Part of a small language model's weights: LayerNorm before each block, learned positions.
MLP neurons of a small language model. Each row is named by its layer, matrix (up: input weights) and neuron, and shows model dimensions 80-207. Each number is 128 + 32 x the weight over its row's rms, rounded and kept within 0 to 255. Numbers have three digits each.
After each neuron's rows, "fires after" lists the tokens most often just before its 100 highest values on Wikipedia text that the model never trained on. A number after a token or word is its count.

L4.up467:126127138078193130150101129168147060166127104140124100102145153131101129125132122096143107120075158045132090081131115121111119073161122216101144114138173123090152194179155137131138125087115143160141182195072114108138163131102122070185163117165178147154108091147189114140187114131102133148180145191163179128096115162087133117046089139125123190059139080100133121171129104152194141098112
fires after: " ch" 23, " f" 15, " to" 9, "ch" 8, " Ch" 6, " sp" 5

L6.up33:103178091109174119124147137121116102112172238071152104067080152167129178136124139122100099109154147061133157117129158136122154085113080162169164143161119120139148142166145127120116100143110153124163183128104146167095094127105143125173166114130133143130149139090094088176080135084161141130109143099151207064074153108156168089040151130144100135144142102126153111142163164137165184067108
fires after: " f" 19, " F" 19, " Co" 6, "av" 6, "f" 5

L17.up627:096181113061120111126082123082078106104042116135111080192147111151127122156093188189073135149122070098152135147123137120212127109102178105093134128151172055109158190084140156149132098105134117153086079124169087154121140133156089177238123102112150124133138117149140139149120184128207132078093071135175173161091141092114153128129047124123103129115111115179162108118107148127082195168098
fires after: "a" 11, "es" 10, "i" 10, "ar" 7, "er" 7, "is" 6

L11.up25:106142113094111121089156144131151148104140129106156123141146092169123116091146130133150069190129087100167121158042051129117105102052122134153183127128157106084116095130125122166145132123192130096138117087137190126094189117102093167155134162127147163119065055149174128113134155132129109142118120107132112166088135128148147127112101164144105156082155135095187068101158078105158136157163
fires after: " S" 22, "|" 16, "\n" 8, " 198" 8, " 199" 7, " was" 4

L11.up964:147085116160173156142115099128150113142173141120141081095155166133161047162117148109142132122059113133111122148130178110127199071155098156128122092102117135159164113131104133138210123135068098083146101159116168118200071111133118106113130095127220151186113120145100093178098111117109133141091152129130117157110171108110136068091136170150142095077128097179145150109056030173117158176089
fires after: " in" 23, "," 14, " S" 9, "In" 8, " University" 7

L10.up612:146140109054156148165167166131144145073103132126136145123134131111130099127097087136144079165126117127083111086077146135112195110128143147086176126164102103150163088119151150174183088095160114139102158212130129129130097181103095148111145035081113135091118084149124146139157145149160115128177126110105141104116178146118099073035138117139156152123134126054122105143161174115103161160169
fires after: " re" 20, "-" 13, " Re" 5, " h" 5, " pro" 5, " inter" 4

L4.up531:141133137132154082086175106149121129143149126107199103136088149168168121127157166104101145086116152102164118108050213165100187078069188166119107141073113103165156181148109119161159083073120135116168125119130109048121102125130140135140104133101106147169130140169154175118103154101087083098152110120144155135095132120151131087131139195131141132165206149150104116121130156159170103108218
fires after: "ill" 18, " L" 16, " l" 13, "L" 6, "all" 6, "ert" 5

L6.up601:133125106104117155164126134099131117143143152110126071093080172153106106154144159153144147140090169120138063082053062138105150066106129130167109147116076135138170085135116129146105187115124173167149122120100147086123173126193178103108111087094147156137175082108198130142073177150136119114166165092107147147160130068098152152119082225146093070168089105128164099088103096177123225125171
fires after: " m" 16, "l" 9, " M" 9, " N" 8, " Ch" 8, " P" 5

L10.up750:095119116130145130163136106086112187102162137145145117069161145163128123105175097154155110084130101095121106130150148161099142148127109165158096111087104116158139117114156228132147133088089133199168129115206221118054142129100150148115098121094111117169156079141098135133112094090117106117209139091152146115174167148125129111133126139136122118092159149152093171156108096113120159098112
fires after: "," 30, " |" 24, " E" 6, " M" 5, "." 4

L19.up710:086115121121146101145156140115175142112150070092172105159107078113140127100122134100136123064109098152083166120122135115041133079155179136108121114172201166161151140093157110150148105140142078166116174108165084155098115183094151139099089145144202132136127126108145090164099119162116109142112142136140104124118101152148120087071089177151049171116050156133134174146087123125136085100185
fires after: "\n" 52, "–" 12, " (" 6, "-" 4

L17.up236:137150132114186151139096139127148160155150134140110142099125087182163100106128060096125080145121088102126104108124142129116166137170107116150170039146109141103157099120142160176194154091142154120170126192103156066149127160062130177100129079064126143166092108133083143155120087098105101139112138128133174140118119177078151127156170124139078065110133118109111123069063099091082126086127
fires after: "\n" 19, " D" 15, "." 12, "," 11, "-" 4

L4.up1006:142152094056194095150125138141110149131177152150150096109109146159128139124135090190133121126135176094102148112165178114130171100147147130150169173154120137161142171153204125163127081141212152079108124149089114113131155168105138142193148149136151154114101131139092128115085060097160126106161114107158154133073138191134138109104158133151142085119183173101144147177129114143125137135154
fires after: "f" 30, "v" 6, "lo" 6, " f" 6, "att" 6

L15.up542:146113113088111120146117144111122067093156122096085190126093097090080083178112135151123139118069101077118105103138192140060121133152137093160067157177130145114192105127118197154191139057175115189187117210162171128137090155110164133166129146099121152137150159160144061166110101154166109078099090163137151151132159173104103142127144128129108138138104147156131148122110138100132193143118
fires after: "," 28, " (" 7, " 6" 7, " the" 6, "b" 4, " 4" 4

L10.up833:136114172150125150125113163114140129146187114101150055103129071117125148162127085150135115151123115139071075101062152150117150103117112097214149153134177101155174075072152191161139151092115161127145103161155163110062149119117149168101131109129091118085155099091147092141152125107128079111161164106146097123174159096071161125145140121156093063108147089123170126122060108084156114080093
fires after: "," 63, "." 27

L4.up85:141156138096128175108106108114173152154142142071135100143156162131093121208134022084068127101048086139192097111119105129063106121049080105149090085142116140172144106182116137202144198175084132114105098126129146100068103157169140145163147160128068162151123098088171061091141092161130189131159130087155111111174063100122142148104112171121135107084161124121111122168159128154142137126155
fires after: " N" 22, " T" 19, " R" 6, " E" 4, " B" 4

L6.up401:091116142092139081144074146152139052162115135197173089130130146097133142104112110134081118124102082129182107120139093146081110084127111125149112080130104128116087105187112105162176143102141178122105156119072115111125113119048182100128090123121155093102154136145153092142131148130146127116144175116149180109121151158164127080040183107131152123134138133170103131100155120142118172115125
fires after: " ch" 18, "ch" 16, " f" 12, " Ch" 7, " p" 6, "ig" 6

L11.up345:114143158162156164158141154114108135116143121136080120184106091206106069127148153134156080152050129121094093132155119119096218090120147153143164111098110109132136128136103084148149099145133148115173143127129115132213119116131153126207127146089133171151135144166137124170129135068175106094136137145133101072148135136107109125168060129096121135089136147122201089095135115132078199113085
fires after: "," 41, ";" 14, " wh" 6, " " 4, " in" 4

L6.up715:139167147081114086107080128119149103106137212100091080106156144126086082132139146106152106156131140160148120155076123110105119076137071104150142169140090120138159135181123179134136099145115096095137144129155123117120105138134075128151124113078143153091072080131105090132120110106168106102156096115155142109106090077147128179141086115147100131118151108155123099158194110083115133139141
fires after: "\n" 53, "-" 9, " /" 8, " •" 6

L19.up445:094036143149176128222145129114150113103162093122137176088075148097149081141116133171118112103089167134136167119104204124091128109182123153161139158174179155142121150096114124083097130155200150147107157114186158118129114136119183154171105109139115093151106159176129073113094115166143128127160088129148087150162196122144170121150100123122058088143118112135107084167061149108112166115149
fires after: " |" 63, "," 10

L10.up624:167114162130198090144185157088138134187103076071124123122117105136152113059158060144158096126101093113183186150130177138078141130145071120095169097030077153116196171138137088114105119107176142135131133141093129111077137092121067140119149106116154137161092067150138121114128189174159145120121108109138113133150184122093181111126107147203110134167169127159121070096072131175074132207146
fires after: " M" 22, " V" 8, " sub" 7, " d" 5, "m" 5, " R" 5

L4.up640:053073147087168108142125139150162124172156151130127116212149091172151085107162134089170118165092070145148111088097144132094098161143172140073076117097152120189118134130090120211204171092133101128160111119109123144108115171133130086158115084084105086146123169102102140095196157091156085090102116130098100154134104147103085091099131140152129123152088150125123132139206108142099120134183
fires after: " member" 11, " r" 10, " ch" 10, " Bar" 9, " m" 9, " v" 5

L11.up510:148146141138111110129102126068139095114107069115109092097120091134108118173133132077150116147134098098157113165145139180119081127120132191136146124120108115176054135196162122150146173143105155167144193128142142093145179108116093168100098130105172152090098081082157139132100126121104075187176131137122142111180146117117150137107218152131088095117138189125167126110083101086123203120112
fires after: " P" 33, "P" 11, " p" 8, " L" 5

L17.up727:119133171108139128130137184118108096160136117111042093129135158193148146130150156163107119140104164097060142191108054137118147143106140110172124187117161067121113172133140085106173095110180109147196085113111111087128124137161177090140083174153098133136118117094174098205161125133136110086095080125121168071158118147141090141087157129141137128098135116125145155141124118106146074074128
fires after: " the" 26, " l" 9, " a" 6, " b" 5, "'s" 5, " eng" 5

L4.up595:139128123094150075156140087135173113170104109093169158174120169141112122158150108146123173144104135058116159172128147110078114135133136198088167143101128157131162160092131115089126152103090116153142176161181096101094152185090133155095141160095135186194123072152112119158131187188123140116169165114122176100114123153091094124050102164140162097117121125159141142095056098097120142100186
fires after: "m" 14, " M" 12, " P" 8, "us" 8, " m" 7, "il" 7

L6.up224:122119140147058122129168160165115105136047169083195142128143100121116132197139147089107105166106080108131113104066068129105123158152146174181146097117180106121107075102105134140125107077104196159160128098140143138101146093149119112190122066179167136106114125106137143144156152145154170108140119130148130192149115110135132155146128225143090101115127129114111119100158094111107213151131
fires after: " M" 18, " Y" 13, " B" 10, " J" 10, "M" 7

L4.up444:154094122123147081111153120053146161073136160133144107125114090102122155161207130095084090091100109156149133129119132167063115114127123138132162075134111089138120112144144146191113122127122150136110155076155139126149144082098125108134158148087116083104139068085106092118091169145143107138180161088097058131191196102160132148136135136196163111181162149091089081161151133178087130104194
fires after: " H" 26, " qu" 8, " M" 6, " h" 6, " c" 5, " C" 5

L17.up775:156086210158134055110166118118095149150106161119146133119183127183206128172159126084121121093132154110123147107098198089110076083076117136097118130105121110127123101121130120122151144131196164141166117083162133068169142089172141060093075100063123171154077124152140178144097140120120106137116115141163109122135121115140120147097153125127063089082158136131081117090142080102162077130142
fires after: " =" 21, "\n" 18, " in" 16

L4.up40:114077094088108144174108171090166087141152171181114159141140123122117053162126096081097112136170149100097132152110176107107117144102087201194092089152117154094098123112138137127143043133117201077121108100173110065123138094123144134128187191129069125121050122164158117160138177106126135104152145128125139124116082130142090150132110089153154085172093114115157125087132145141105171131160
fires after: " K" 25, "w" 10, " S" 8, "K" 6, "un" 6, " Q" 5

L4.up101:149123093120161124133162164133084142144109128174136125145118173126128119168147168094124079129107097102156179119120157129078095111170081160062106121179164110107122078087058117117089116090075174134090102121099128113154142163063150082141121101168092122119106123154180137083172077163148093119127110168117152067087146136117092104142156113177198149122071143110121064115152160159125131111170
fires after: " w" 15, "ir" 14, " l" 14, " ch" 7, "ran" 6

L15.up884:178127089176133102120087124156152210071095173121111059115160124140117092139145162171077093126155132122113138199105108125134169083133118111161116147182132133155106100167096198133144081085133110134180171115154130141198117108120136152183167138047156093124104116106102090140143103135157114117067145071217106108185101100123096129130151116099103124065145154080132128127153127129147108118120
fires after: " =" 28, "ol" 11, "\n" 8, ")" 7, " M" 7

L6.up323:123117098128128130175103176164137074159104105129086156102090149145113096101171123069099080174092173093099123121096123107103080075165104156127149133191174112115157144136161055126131093135118155110091156131152142136151122098136205121139117156143122125140139128130183183197106133116129106155121125137177169120129117135159098093062136126079174066119102153118111071089138190113108123141150
fires after: " L" 26, " l" 18, " W" 16, " w" 13

L20.up84:137156128158086109073186123178074110187094120087086130069080095137168127143130099176106092185163095121105123160127143122118084096018110120072134119091080152076182138145150125119155072134096184148158143121117119078125141080089167150192128108073126142157079079137141103129151101149162056188155112130155089149107087127104110146108111122096117069100148160078150153125091124116065175099156
fires after: "\n" 35, " |" 8, "ed" 6, "|" 5, "and" 5

L19.up171:118145146143188224160085121135094201133142114076153152143114166074080112126139098202107127150168112088134106129096132077125074116089193177111095105100123139096090086134092105076116080143121133143151152167127111138079178136127135118141132092151150133159142090110117078093131136176159134115178104150142136174169142162100152118138107198103155062067098114098128134103114129168163136166093
fires after: " M" 18, " m" 11, " to" 9, "m" 5, " and" 5, " met" 4

L6.up968:084150080099154144150125119068128171137132143160121107102153120091115088178112119155174105095106144108092109124076220158159118099139122128110119098132144071103147100193192189098133101124149169118153155141117139128099097145184112145138120178135072099154183097177166165095127112142175160113120075077119093069204106146096148147109125062109079071160135084076171122149048144184130172105183
fires after: " E" 20, " t" 14, "A" 7, "," 7, "E" 6, " sub" 5

L6.up201:148118181041133155139151148080151152154144189097123115135068150133116120154156149121107135096096162073101090154092148085149151090137128117137109132092148123194101126140110150162146180118118134150134142140113175149161118088074077125129063106135110167120102062087155095097177100133158163137164077098171135144179098137112080107077132138157184114157135152150099145132057100119048142147101
fires after: " S" 15, " V" 11, " P" 8, "v" 7, "il" 7, " Can" 7

L4.up141:142122170109163056134137184116072129110091115138105155130079110159142108137169059096081108098186148102138162171136116130075136093087121130119158086107164096166087116123182117177139112135152142155120137156117145160154164135092160133117140124143124108155081147178116105139128108117088130146133091106141170179092105156172145142088170149193114154117155150118107146131153134089122136180130
fires after: " f" 15, "f" 10, " compet" 9, " camp" 9, " Off" 6, " mark" 5

L10.up791:139086160193147125123122168163099164082134175168142076151146130137217160155172130086143119114093133066126129158126095113067159103074071137126152086165119111159212140090135210129110096134137151099112108143199123126111131141144181106170120126137131162080150168112141138112131097148099129097151072102163102110123197122181112114115119124106116126123122121139190118120136214118095163156143
fires after: "u" 12, " la" 12, " Gu" 9, " W" 7, " B" 7, "a" 6

L6.up350:174178154117106064067139127133058142124167165137155080079087178199122110127157121150119116151156125107082126140166102105105084118095170155096114116143092089118091093127134141160139070078143099114103124142182101120072135185186152147168168127156150132136161102112162082085120170138114063110127156107083142118132175101081193092047152136166091150113136140147122132136141108117138179127132
fires after: "it" 19, "h" 18, "b" 10, " B" 6, "amp" 5, "ch" 4

L6.up477:094152061117162143136174120069142101174113186097127100093109077136093057138152156182076108145096088120138104101153177079096167183122119155134120153072094110143143075156074101109152104160101084102157161132158147161084113109154190136138129186024151106089094136119063127107106234079150168127107163181204092109113121135085095098098109199171103107132133160090081129110136128135117099142176
fires after: " (" 25, " A" 8, "A" 8, " was" 8, " m" 5, " M" 5

L19.up219:160151138093137136108112113158156141108055186068103073094168134155126090146188167127104089162153127152151125086154063083127110096058173163115108158144156128125187128154161159157235082099159133147119115049089160109143166127124109125134125190069182136189081112169165083189137135080128127108155134156084150151141124133136122166092114143110081066082187191110154096089102102110076106116131
fires after: "\n" 44, " B" 7, "P" 5

L10.up771:118111146107090036118187112088091115137114179064130123160147092171144125165124165146119153124143092081081165114108166185137164131146140143124178103165089126148120162175116124134132109112185140163130109132171155103130122121139150149187098075161171150134160151101117161166117184136158131079175153108097151156119115130162129163113155106181115176159154214124159128154145205172115168131132
fires after: "c" 19, " c" 13, " " 13, " p" 7, " law" 6

L10.up780:156088135105140195176194122163131194115103142150087080141035071130108146155124089117108081092124125090091126176145088132063130089113122132104162123129184108177158094100203072140109176095105127141124159185153125132099104133115140141120129138093151142122168133068147145099137099139133123089169130132183068160128181094193129121055126122137154146086097098065133085156135126140088196124095
fires after: " Le" 17, " Re" 12, " re" 11, " Gl" 7, " b" 7, " co" 7

L11.up271:156058150077113126127127128082175174139130170141092134112136102141194111095154151150128110140072118144089137065115130060049173083162158123111155170137160130162156094094092143155122072112116127116140147147099137136129167120155183096175136144104168131150125123107123052153090159176077122153169120141151129151113147140117113178130101117149126129110105152096114064080113151166108142180191
fires after: " (" 31, "," 8, " Mc" 7, "-" 6, " medal" 6, " was" 5

L6.up452:135130100142100136174187131041106168121117123041154110166120142136182117128144114134130161180161117109165127140135156115085096109109143132143049104142138174160122143182118145185144166106110119165151182139142140104100105143159129127142144147050058105082119078085079153144116167126153166105152099101126073123158165101156140154122112078153101128105132085124087088179045198143114129161154
fires after: " M" 26, " C" 14, " c" 12, " m" 11, " ex" 7, " a" 6

L17.up219:094145119112168117084102191130145145118106132080105150163114140188127088147124092139178116204116163096144115165106074122121131116077111133168109124147094064128151096191199104122164175151146155148193114135148126104122141144100150135153130147131092073176160131092188153090079142128066147113143156114194154181115077090119125124109126117198100167107117166144161156160139134145119106103122
fires after: " a" 18, " as" 16, " is" 6, " l" 5, " s" 5, " of" 4

L11.up413:160110163072148142114119096120107105136167099105120079103084154130173162175138103128106164073098128151114168139145116126152083120064156080113143097146098132105129120146132131135103060104171088072163160166169135122111134164126195134181151089133190164173172143099088134152163148167168126127148111117130171093174110139143044105099117115087109167104072116105106069124130130071103201172180
fires after: "b" 15, "w" 11, "h" 8, "k" 8, "sk" 8, "aw" 6

L10.up545:132079141134178148147109113151136133175120148049181100151137109104135147158138141129100148147060157142155144141101132082083133174093057152066128120175104140146119092073153107123130087140113114160113197122152165075145116153119180151202098136136115101137146174146173152122159135096131094113151097150169131142137090122074087105177170160087138129157140192170146076074165167144083139159148
fires after: " L" 18, " The" 14, " N" 8, " s" 5, " R" 5

L4.up878:160102115172099147188135119124152089178116160125136150105140150072127131147172054081125161147127164125166149105140168137108146172116097128081149096168128129117095114092141099174126074166144135178142133135086177055115118095160122149146141098153125146160107124157085125184164074140147126129154173082121164166070120102148110136090124037122135118138102117144126132124136068103165202118181
fires after: "p" 25, "f" 23, "k" 8, " T" 6, "K" 4, " K" 4

L6.up723:131168079106110133090135167106086078105096156162109126143102101164102135198134116045110130186113111096131129144190182100150186146110161135150113101133130091167104156211134160138165153137155134166106159133178155104115130095136180149190115092117150144124088078123079122107148099139139145146128155091123145048067118158075136153106187129167200173115145104116127066109101149140138124156122
fires after: "p" 20, " P" 18, " p" 18, " pro" 10, "P" 5, " F" 4

L17.up426:140117138164132062150137150193088066128133121104113136094133104120080095105151124086141125120141136132128132132119083089129124124096105175138128146132149110195210147093153146150089120156138111113053068161084155123128132160133183141073188082137189152149112133101114119102106101158118202075169101128162136070092106153067126136154086110169161099139157164134144107057084192125130165176122
fires after: "o" 19, "os" 12, "a" 8, "i" 8, "l" 7, "u" 6

L17.up436:097183171130098137120143140142138121110152132083118095139080136127160096128173112164152023109102110159164084169076118100131107076065103172152188084155095105099078148186163174146120141075139120164148109198101111102143096151122097184123123095078120105142136155077103101153153127091182172154119160146141147157083115108112103169156095098215108104139126186091121122216113116119139116134130
fires after: " |" 21, ";" 16, " " 7, "-" 6, " W" 4

L11.up901:011137136125154087114197106126118105141176133145174115118160093091086090081080108163136141143145097112141166100080077179085142147112142115067109162110074109127126108119126186158168139110092160164127170117131144077118124157118216188149149097116095093120169130165103134157150138103113090142139098099105145103139152125113210170113167069128140123096175145144129114094131140064127155158108
fires after: "." 39, " m" 8, " ex" 7, " M" 4, " res" 4

L10.up894:144136160103153086087115098141182177169155179144128126122081105108163124113137108123146109090109088111167112170160119116108142107103076138121121090073127074122147150126126087160139091136172141085127147150161189122076138189097105158133158113085117177167157177164126117099117183090204113103194096129168162113079085168079115089171075119143103121147181145073093172073131123127044109125126
fires after: " R" 18, " V" 9, " T" 8, "v" 5, " S" 5, " v" 5

L19.up614:108151137136101098149137166133136167099185095127132110103170134122151105097122062156119143093115112094058106127078085097085114162182127130068115121139102104141126219160152120135120114120188105182147154097112212170129115124102114170161121184152105148153128074124106141143144163162155181148121109064168155149064119094098159131122152052132109142108175095141132089080128161151179105181168
fires after: " |" 34, " f" 12, "," 10, "." 7, "|" 4, " 8" 4

L6.up234:128193095094138073100147107098185092147147124126131115072082191116178110163119137129077127104109104110072191116112139088128126122155095146185087081137111118133113170117109094181188135129099171141115169140132088132111138117131108115121130069173148122109102156116134158179059175079190130175155119135150148092089133130158132131134188068147095167134121092070173126160197081111177067158206
fires after: " f" 44, " the" 10, " F" 8

L4.up520:111184165079154122153120170120131080173114089157124132140176142169091114121164108130089121099154148108113111115103117097106087159117154147121092134125189102138170112164119160092129102186126077108127147185147113101169141150170167120116129130057104122181152061107153111135104185163147108142142161146112120121127166126103115131131109163146099068146175111080112154107094112143135120148173
fires after: " M" 19, " m" 9, "," 8, " G" 8, " N" 7, " h" 7

L11.up164:139144163128161123108102156137101116143177145104072136125095118143112137104156092153131094141123152156103071103147125146104112064166140185066114155136133186079098131106115107132125099095117090134156141148137152155135103176111123148141150110106180115158050120192096091113101211177184077113132131111181104103130143132236122151092116102158158060127150139143093156166089140140125163165140
fires after: " s" 16, " f" 11, "p" 8, " pl" 8, " in" 7

L10.up178:096137139123069154109126128083144136078192099119104143106094174117153153106203112127138102092105107131044134106123050149054131137088115110139138137177176104114110123137146154161182121102116146217136097181146137060109161136132149200134062125133139117179110115100134174137104112129128153164112157125179088097109173146111105097084149122116105133157143144084135168103081126141134191104096
fires after: "\n" 40, " (" 5, "|" 5

L6.up253:178062096121153169129148153077101150123114085165148133106117109111122161127154150131102119126175126102070090058091158084089161109094088149146107115162135100169078087140120105109112101083173184109099139149162121118136120123068124153103096129128190139074170140076093080098156123113144114136097115095126186122158159093137112066105115113158164102079140075116142141156151177130060177116115
fires after: "re" 16, " de" 12, " Sec" 7, "ri" 6, " re" 6, " Re" 5

L11.up287:122139130148116092157076144138052137102126119101121085157163067123103126112141103146084108147115086088164093096077141142123167145111093131147109114179104055099123112117133121107139130139147109165132070156135170119154143093173108133062136110117155150180119107083092100138166212179140115096098167093162128094145064116093143094136121113148143073112153148123111113079076131140091232189134
fires after: "i" 18, " n" 17, "n" 13, " de" 13, "a" 7, "l" 7

L11.up458:148132144109152153166134113116091060166120169136094126079135126123136138096108114113139133089097158110124105158116149105077118091142121128093139154166110145154183153152115108178139110143110153105144173083126174120166077189108042153121153118124125112157117084119084102141175146117169149108145181097161140150136136187147157145104122135127146132179164171193107103126099109187137164134157
fires after: " B" 16, " F" 15, " b" 11, " Sh" 7, " f" 6, " s" 4

L4.up87:130143128094147101197144184129133179124103134154126139147072109069121130149127120105067101115180126070097148120076107152135145070144058113105086137109113141191123134122176199108138079121124137159114181143182131131088122119144139125163121128214104143146114129097110162142138090142095077100073108126162191102117157147173107166054117116146138133144103172116108021124122137155127124140117
fires after: " f" 15, " mov" 13, "pen" 11, " F" 10, " camp" 7, "f" 6

L6.up637:150112091127148139109115122107137115168138093186150067133142126174149138190158106139113070127128134144126102099143121161116174172135143168181150140164105118141102092123077156179174210096134107184065138130192108076124142102120124161105106117066090123119147105135141100119115144134191091119159163107112095085109149099159118129157147107186168139088156076112153098133126127165183113137063
fires after: " |" 61, "|" 7, ";" 4, " (" 4

L4.up609:196179123113142079128119120091140132165133114136137112019106123168123118099166171144123113153157142096100157117134163080171115134164109145099107105185129130079166180205160130184144093138128122131132143177152120152081138133177123126117085161115123112139107156107069131148136151101112168129111168115187144080140082120106070094168144118124113150095116182095088155139098116098107094188156
fires after: " S" 15, " the" 15, " f" 10, " pl" 9, "S" 7

L4.up477:128125131172106119200176161133121128192127134150198109109124195161108134135197118135116134072121083141103126163100134133096138091035104098105123081126121143115134174179133068137140066187135118138131122184148095086098139173155149225062147137112108140193120144057179087129116165163118114129123142110134164125111134106141104122078149091117098141134059139069087136191091116145098127139139
fires after: " H" 20, "uk" 9, "ok" 8, "inn" 6, "enn" 5, "itt" 5

L4.up373:118061124162122122135207140081112115094102100110152086091078101191149131153158128129061133099108139065112135080122181133097140147091130145110147102167131115149107181117133120119190127120147112194053103132129143137149174096132118125153145138067178160185145136133141079090120133099177146142100079138143172139123133099157123161097156089131100201121089158107115080142208129142066126076085
fires after: "c" 17, "ag" 10, " app" 7, "it" 6, " c" 6, "g" 6

L4.up696:086109090140130116107137147060093109161115117154115107164142171121111141134171144147100093111067127090111144148159104147068115155076116142152142114088139117170144175168153131151181119075208128129139107134137195084198102167137161109104102187123093132129113136152145104120130107178120148097151099161138180175159115095093071091082099120098172123173114111087087121131087162078101121137140
fires after: "c" 15, " r" 9, "g" 8, " Comp" 8, "t" 6, " T" 5

L4.up84:102148168162123137164164120067075073138134191137149146116126143145137079151137158131161116108148129118132120198121109109119087128067120177127153161138144101109140105157175142128128089175102115169146135130094107159089158146194138123140110104112123093181096092137099121086138212118159131141097124137154134162130102087179088151128153111072145113106195144116146067114124121121094186119172
fires after: " K" 30, " l" 12, " G" 10, "g" 9, " M" 6

L6.up495:120130145129110110131122155105154137118066129100168110099115136121115114150136098110115123198122118064143133058119103128133097136159110102109134120111108087130140140172093144127121091144085129130104205159122185089118136130145121132126129115170133077118108090097106118144152157137129125153078158075165124102140135108100148127167126198088209122057149079183155154138127112089163087137134
fires after: "ens" 16, "-" 13, " ex" 7, " con" 6, " im" 5, " m" 4

L4.up183:137093169156094117140088093122185108182124128141071110133072068072127156145155116130127105130099110087151129107094089122163134105086149143135168134117130066096098095107091150110145123115080148077113082150119107152112135118101130195115165128081149219141100186122043099148133111156126169143058099143146155143130150139145156063114168127117188145090112108074101138156086139140151119117145
fires after: "st" 30, "ft" 9, " th" 7, "d" 5, " st" 5, "m" 4

L11.up857:138170161098131106097123116084144123116159175088128155127167151171169075135160038116131137135148121159079113104095100130057126109129101138114157115139064161125123158151089156116181180041121110165152097175139186120196142085132146168172124119143138133164115070086083154137120176116133117122164133086132088123196083128137063113104150139116162081109189147129165188120149118141139124107073
fires after: "-" 39, "|" 9, " S" 6, "," 6, " N" 4, " the" 4

L4.up980:129146061116171105115127175115143118059090152089094097078106120106097141108125139159126119089127156106121152140131176093080116131123094155130150087124176125139148134159192138128139167165153123075100174137126161069201138160125174123161109182138086202164079127134124077172134134095143161159133114163117165089104094120163106135154059126168163137064148161095054131106113097155193141158135
fires after: "ot" 15, "ap" 15, " mod" 14, "rat" 6, " count" 6, " stand" 4

L4.up700:130041136118146105149178112137145131136145109141128129111070084112100082166142103083085159097098176110116131078079164109075107135107158137180168037125138141129108112121089159142149175155183154134146138158158116090133140103133083177140120126112112145140099122162122076126153182154181142082101117080129177142143095092108086114103137113157104183084131102153154120180178124162127117086056
fires after: " Rep" 21, " Ang" 16, " app" 8, "C" 7, "c" 5

L6.up688:123130142065156164139082168142152128167118109170126089123177122158103127146132126116129080083059098091087107103124148127119141105096120151081105138117143161162083142145116122125170148139158142161175150123109160101153103120081116138141132126108157144046144116104168090155101115121113236124177143068189101083170082147159097049146138176163162121081169138178131115095093102130100190091125
fires after: " N" 30, " P" 27, " n" 19, " p" 12, " Sup" 4

L4.up693:148137141084138092156189169085145116130148160147100085164062124172101071125175132146095148099080123117079147195133159146150132091123118187128025074161086149115098176178146074123139190131101147165135160094144118117122157121162165179099162125153099104099133135140107127146106195180110154121115089124119136097093147077062138112172129118106146135109160101129144066102079159168108195111101
fires after: " p" 16, "t" 10, "x" 7, " P" 7, "n" 6, "ess" 6

L20.up801:095130072182146086118156139150152090141133097104108088131099123139172081103157062109118091120100110139158184104086145110167143070132147141092175095194078119130186122151178137098135140107169096118114133115123135129136117172128215105113143139149095140125180143104139070155114161172166158174098071119080134174143088112064170127118074143143140162179130085112103158122093139180183150117109
fires after: "\n" 41, " D" 8, " W" 6, "-" 5

L6.up27:119146123122118110059157162123105144128112132146092127158206153155142119101176166159118055065098144089091151113094162190093085071128118184137197088160140062165166122108081064154109114103118128123144109116142146121156106173102097083143099094143109153095134149068075111089147153086118111129179122080100153106125135132129114109128163150129153183199142112077111112137156080127107132129124
fires after: " Ch" 14, " ch" 10, " H" 8, " h" 7, " t" 7, "h" 4

L4.up453:132103122138134104154153147162146109193138150197167083095068151114068122144110065122115135076136146084146127096141093157114146145088123194124062088103120108176138124073090136187128129104138215124159156131191170072156128110118137110154104128101174155109119093114112081131129115083137106098109196122120142127170139155105124046171147077145074155128102117168102092126095150129146160115148
fires after: " Ch" 26, " P" 9, "mp" 7, " T" 7, " ch" 6

L4.up912:091130160187076155148181143116100123114085163097114116093099173153082162150114102098117129141071142133170083155091170139110160160112135107183069100112087149091133101112200148143172111139083077140195113076125140154145110126142120180127117112189133156180106117107177074116182114130144178128148132087110106127122088078143083126108154167134152159043121103104091119168055099152153151107097
fires after: "uk" 29, "ok" 6, " J" 6, "oy" 6, " O" 6, " Y" 5

L20.up821:169132113195149162178119138119137097097145123174100064131136128165109046149188079125129101108148110145097082070060150157127165101093061156189078140141140125111141103122145121129163100128183124130106137108169079127141139198079135132100126134153137111143126110164123140133138152109155136104145142157083066140144206147098170146157135178183140081061143122129141123138089119135160157163119
fires after: " |" 24, " (" 16, "|" 13, "–" 7, "born" 7, "," 6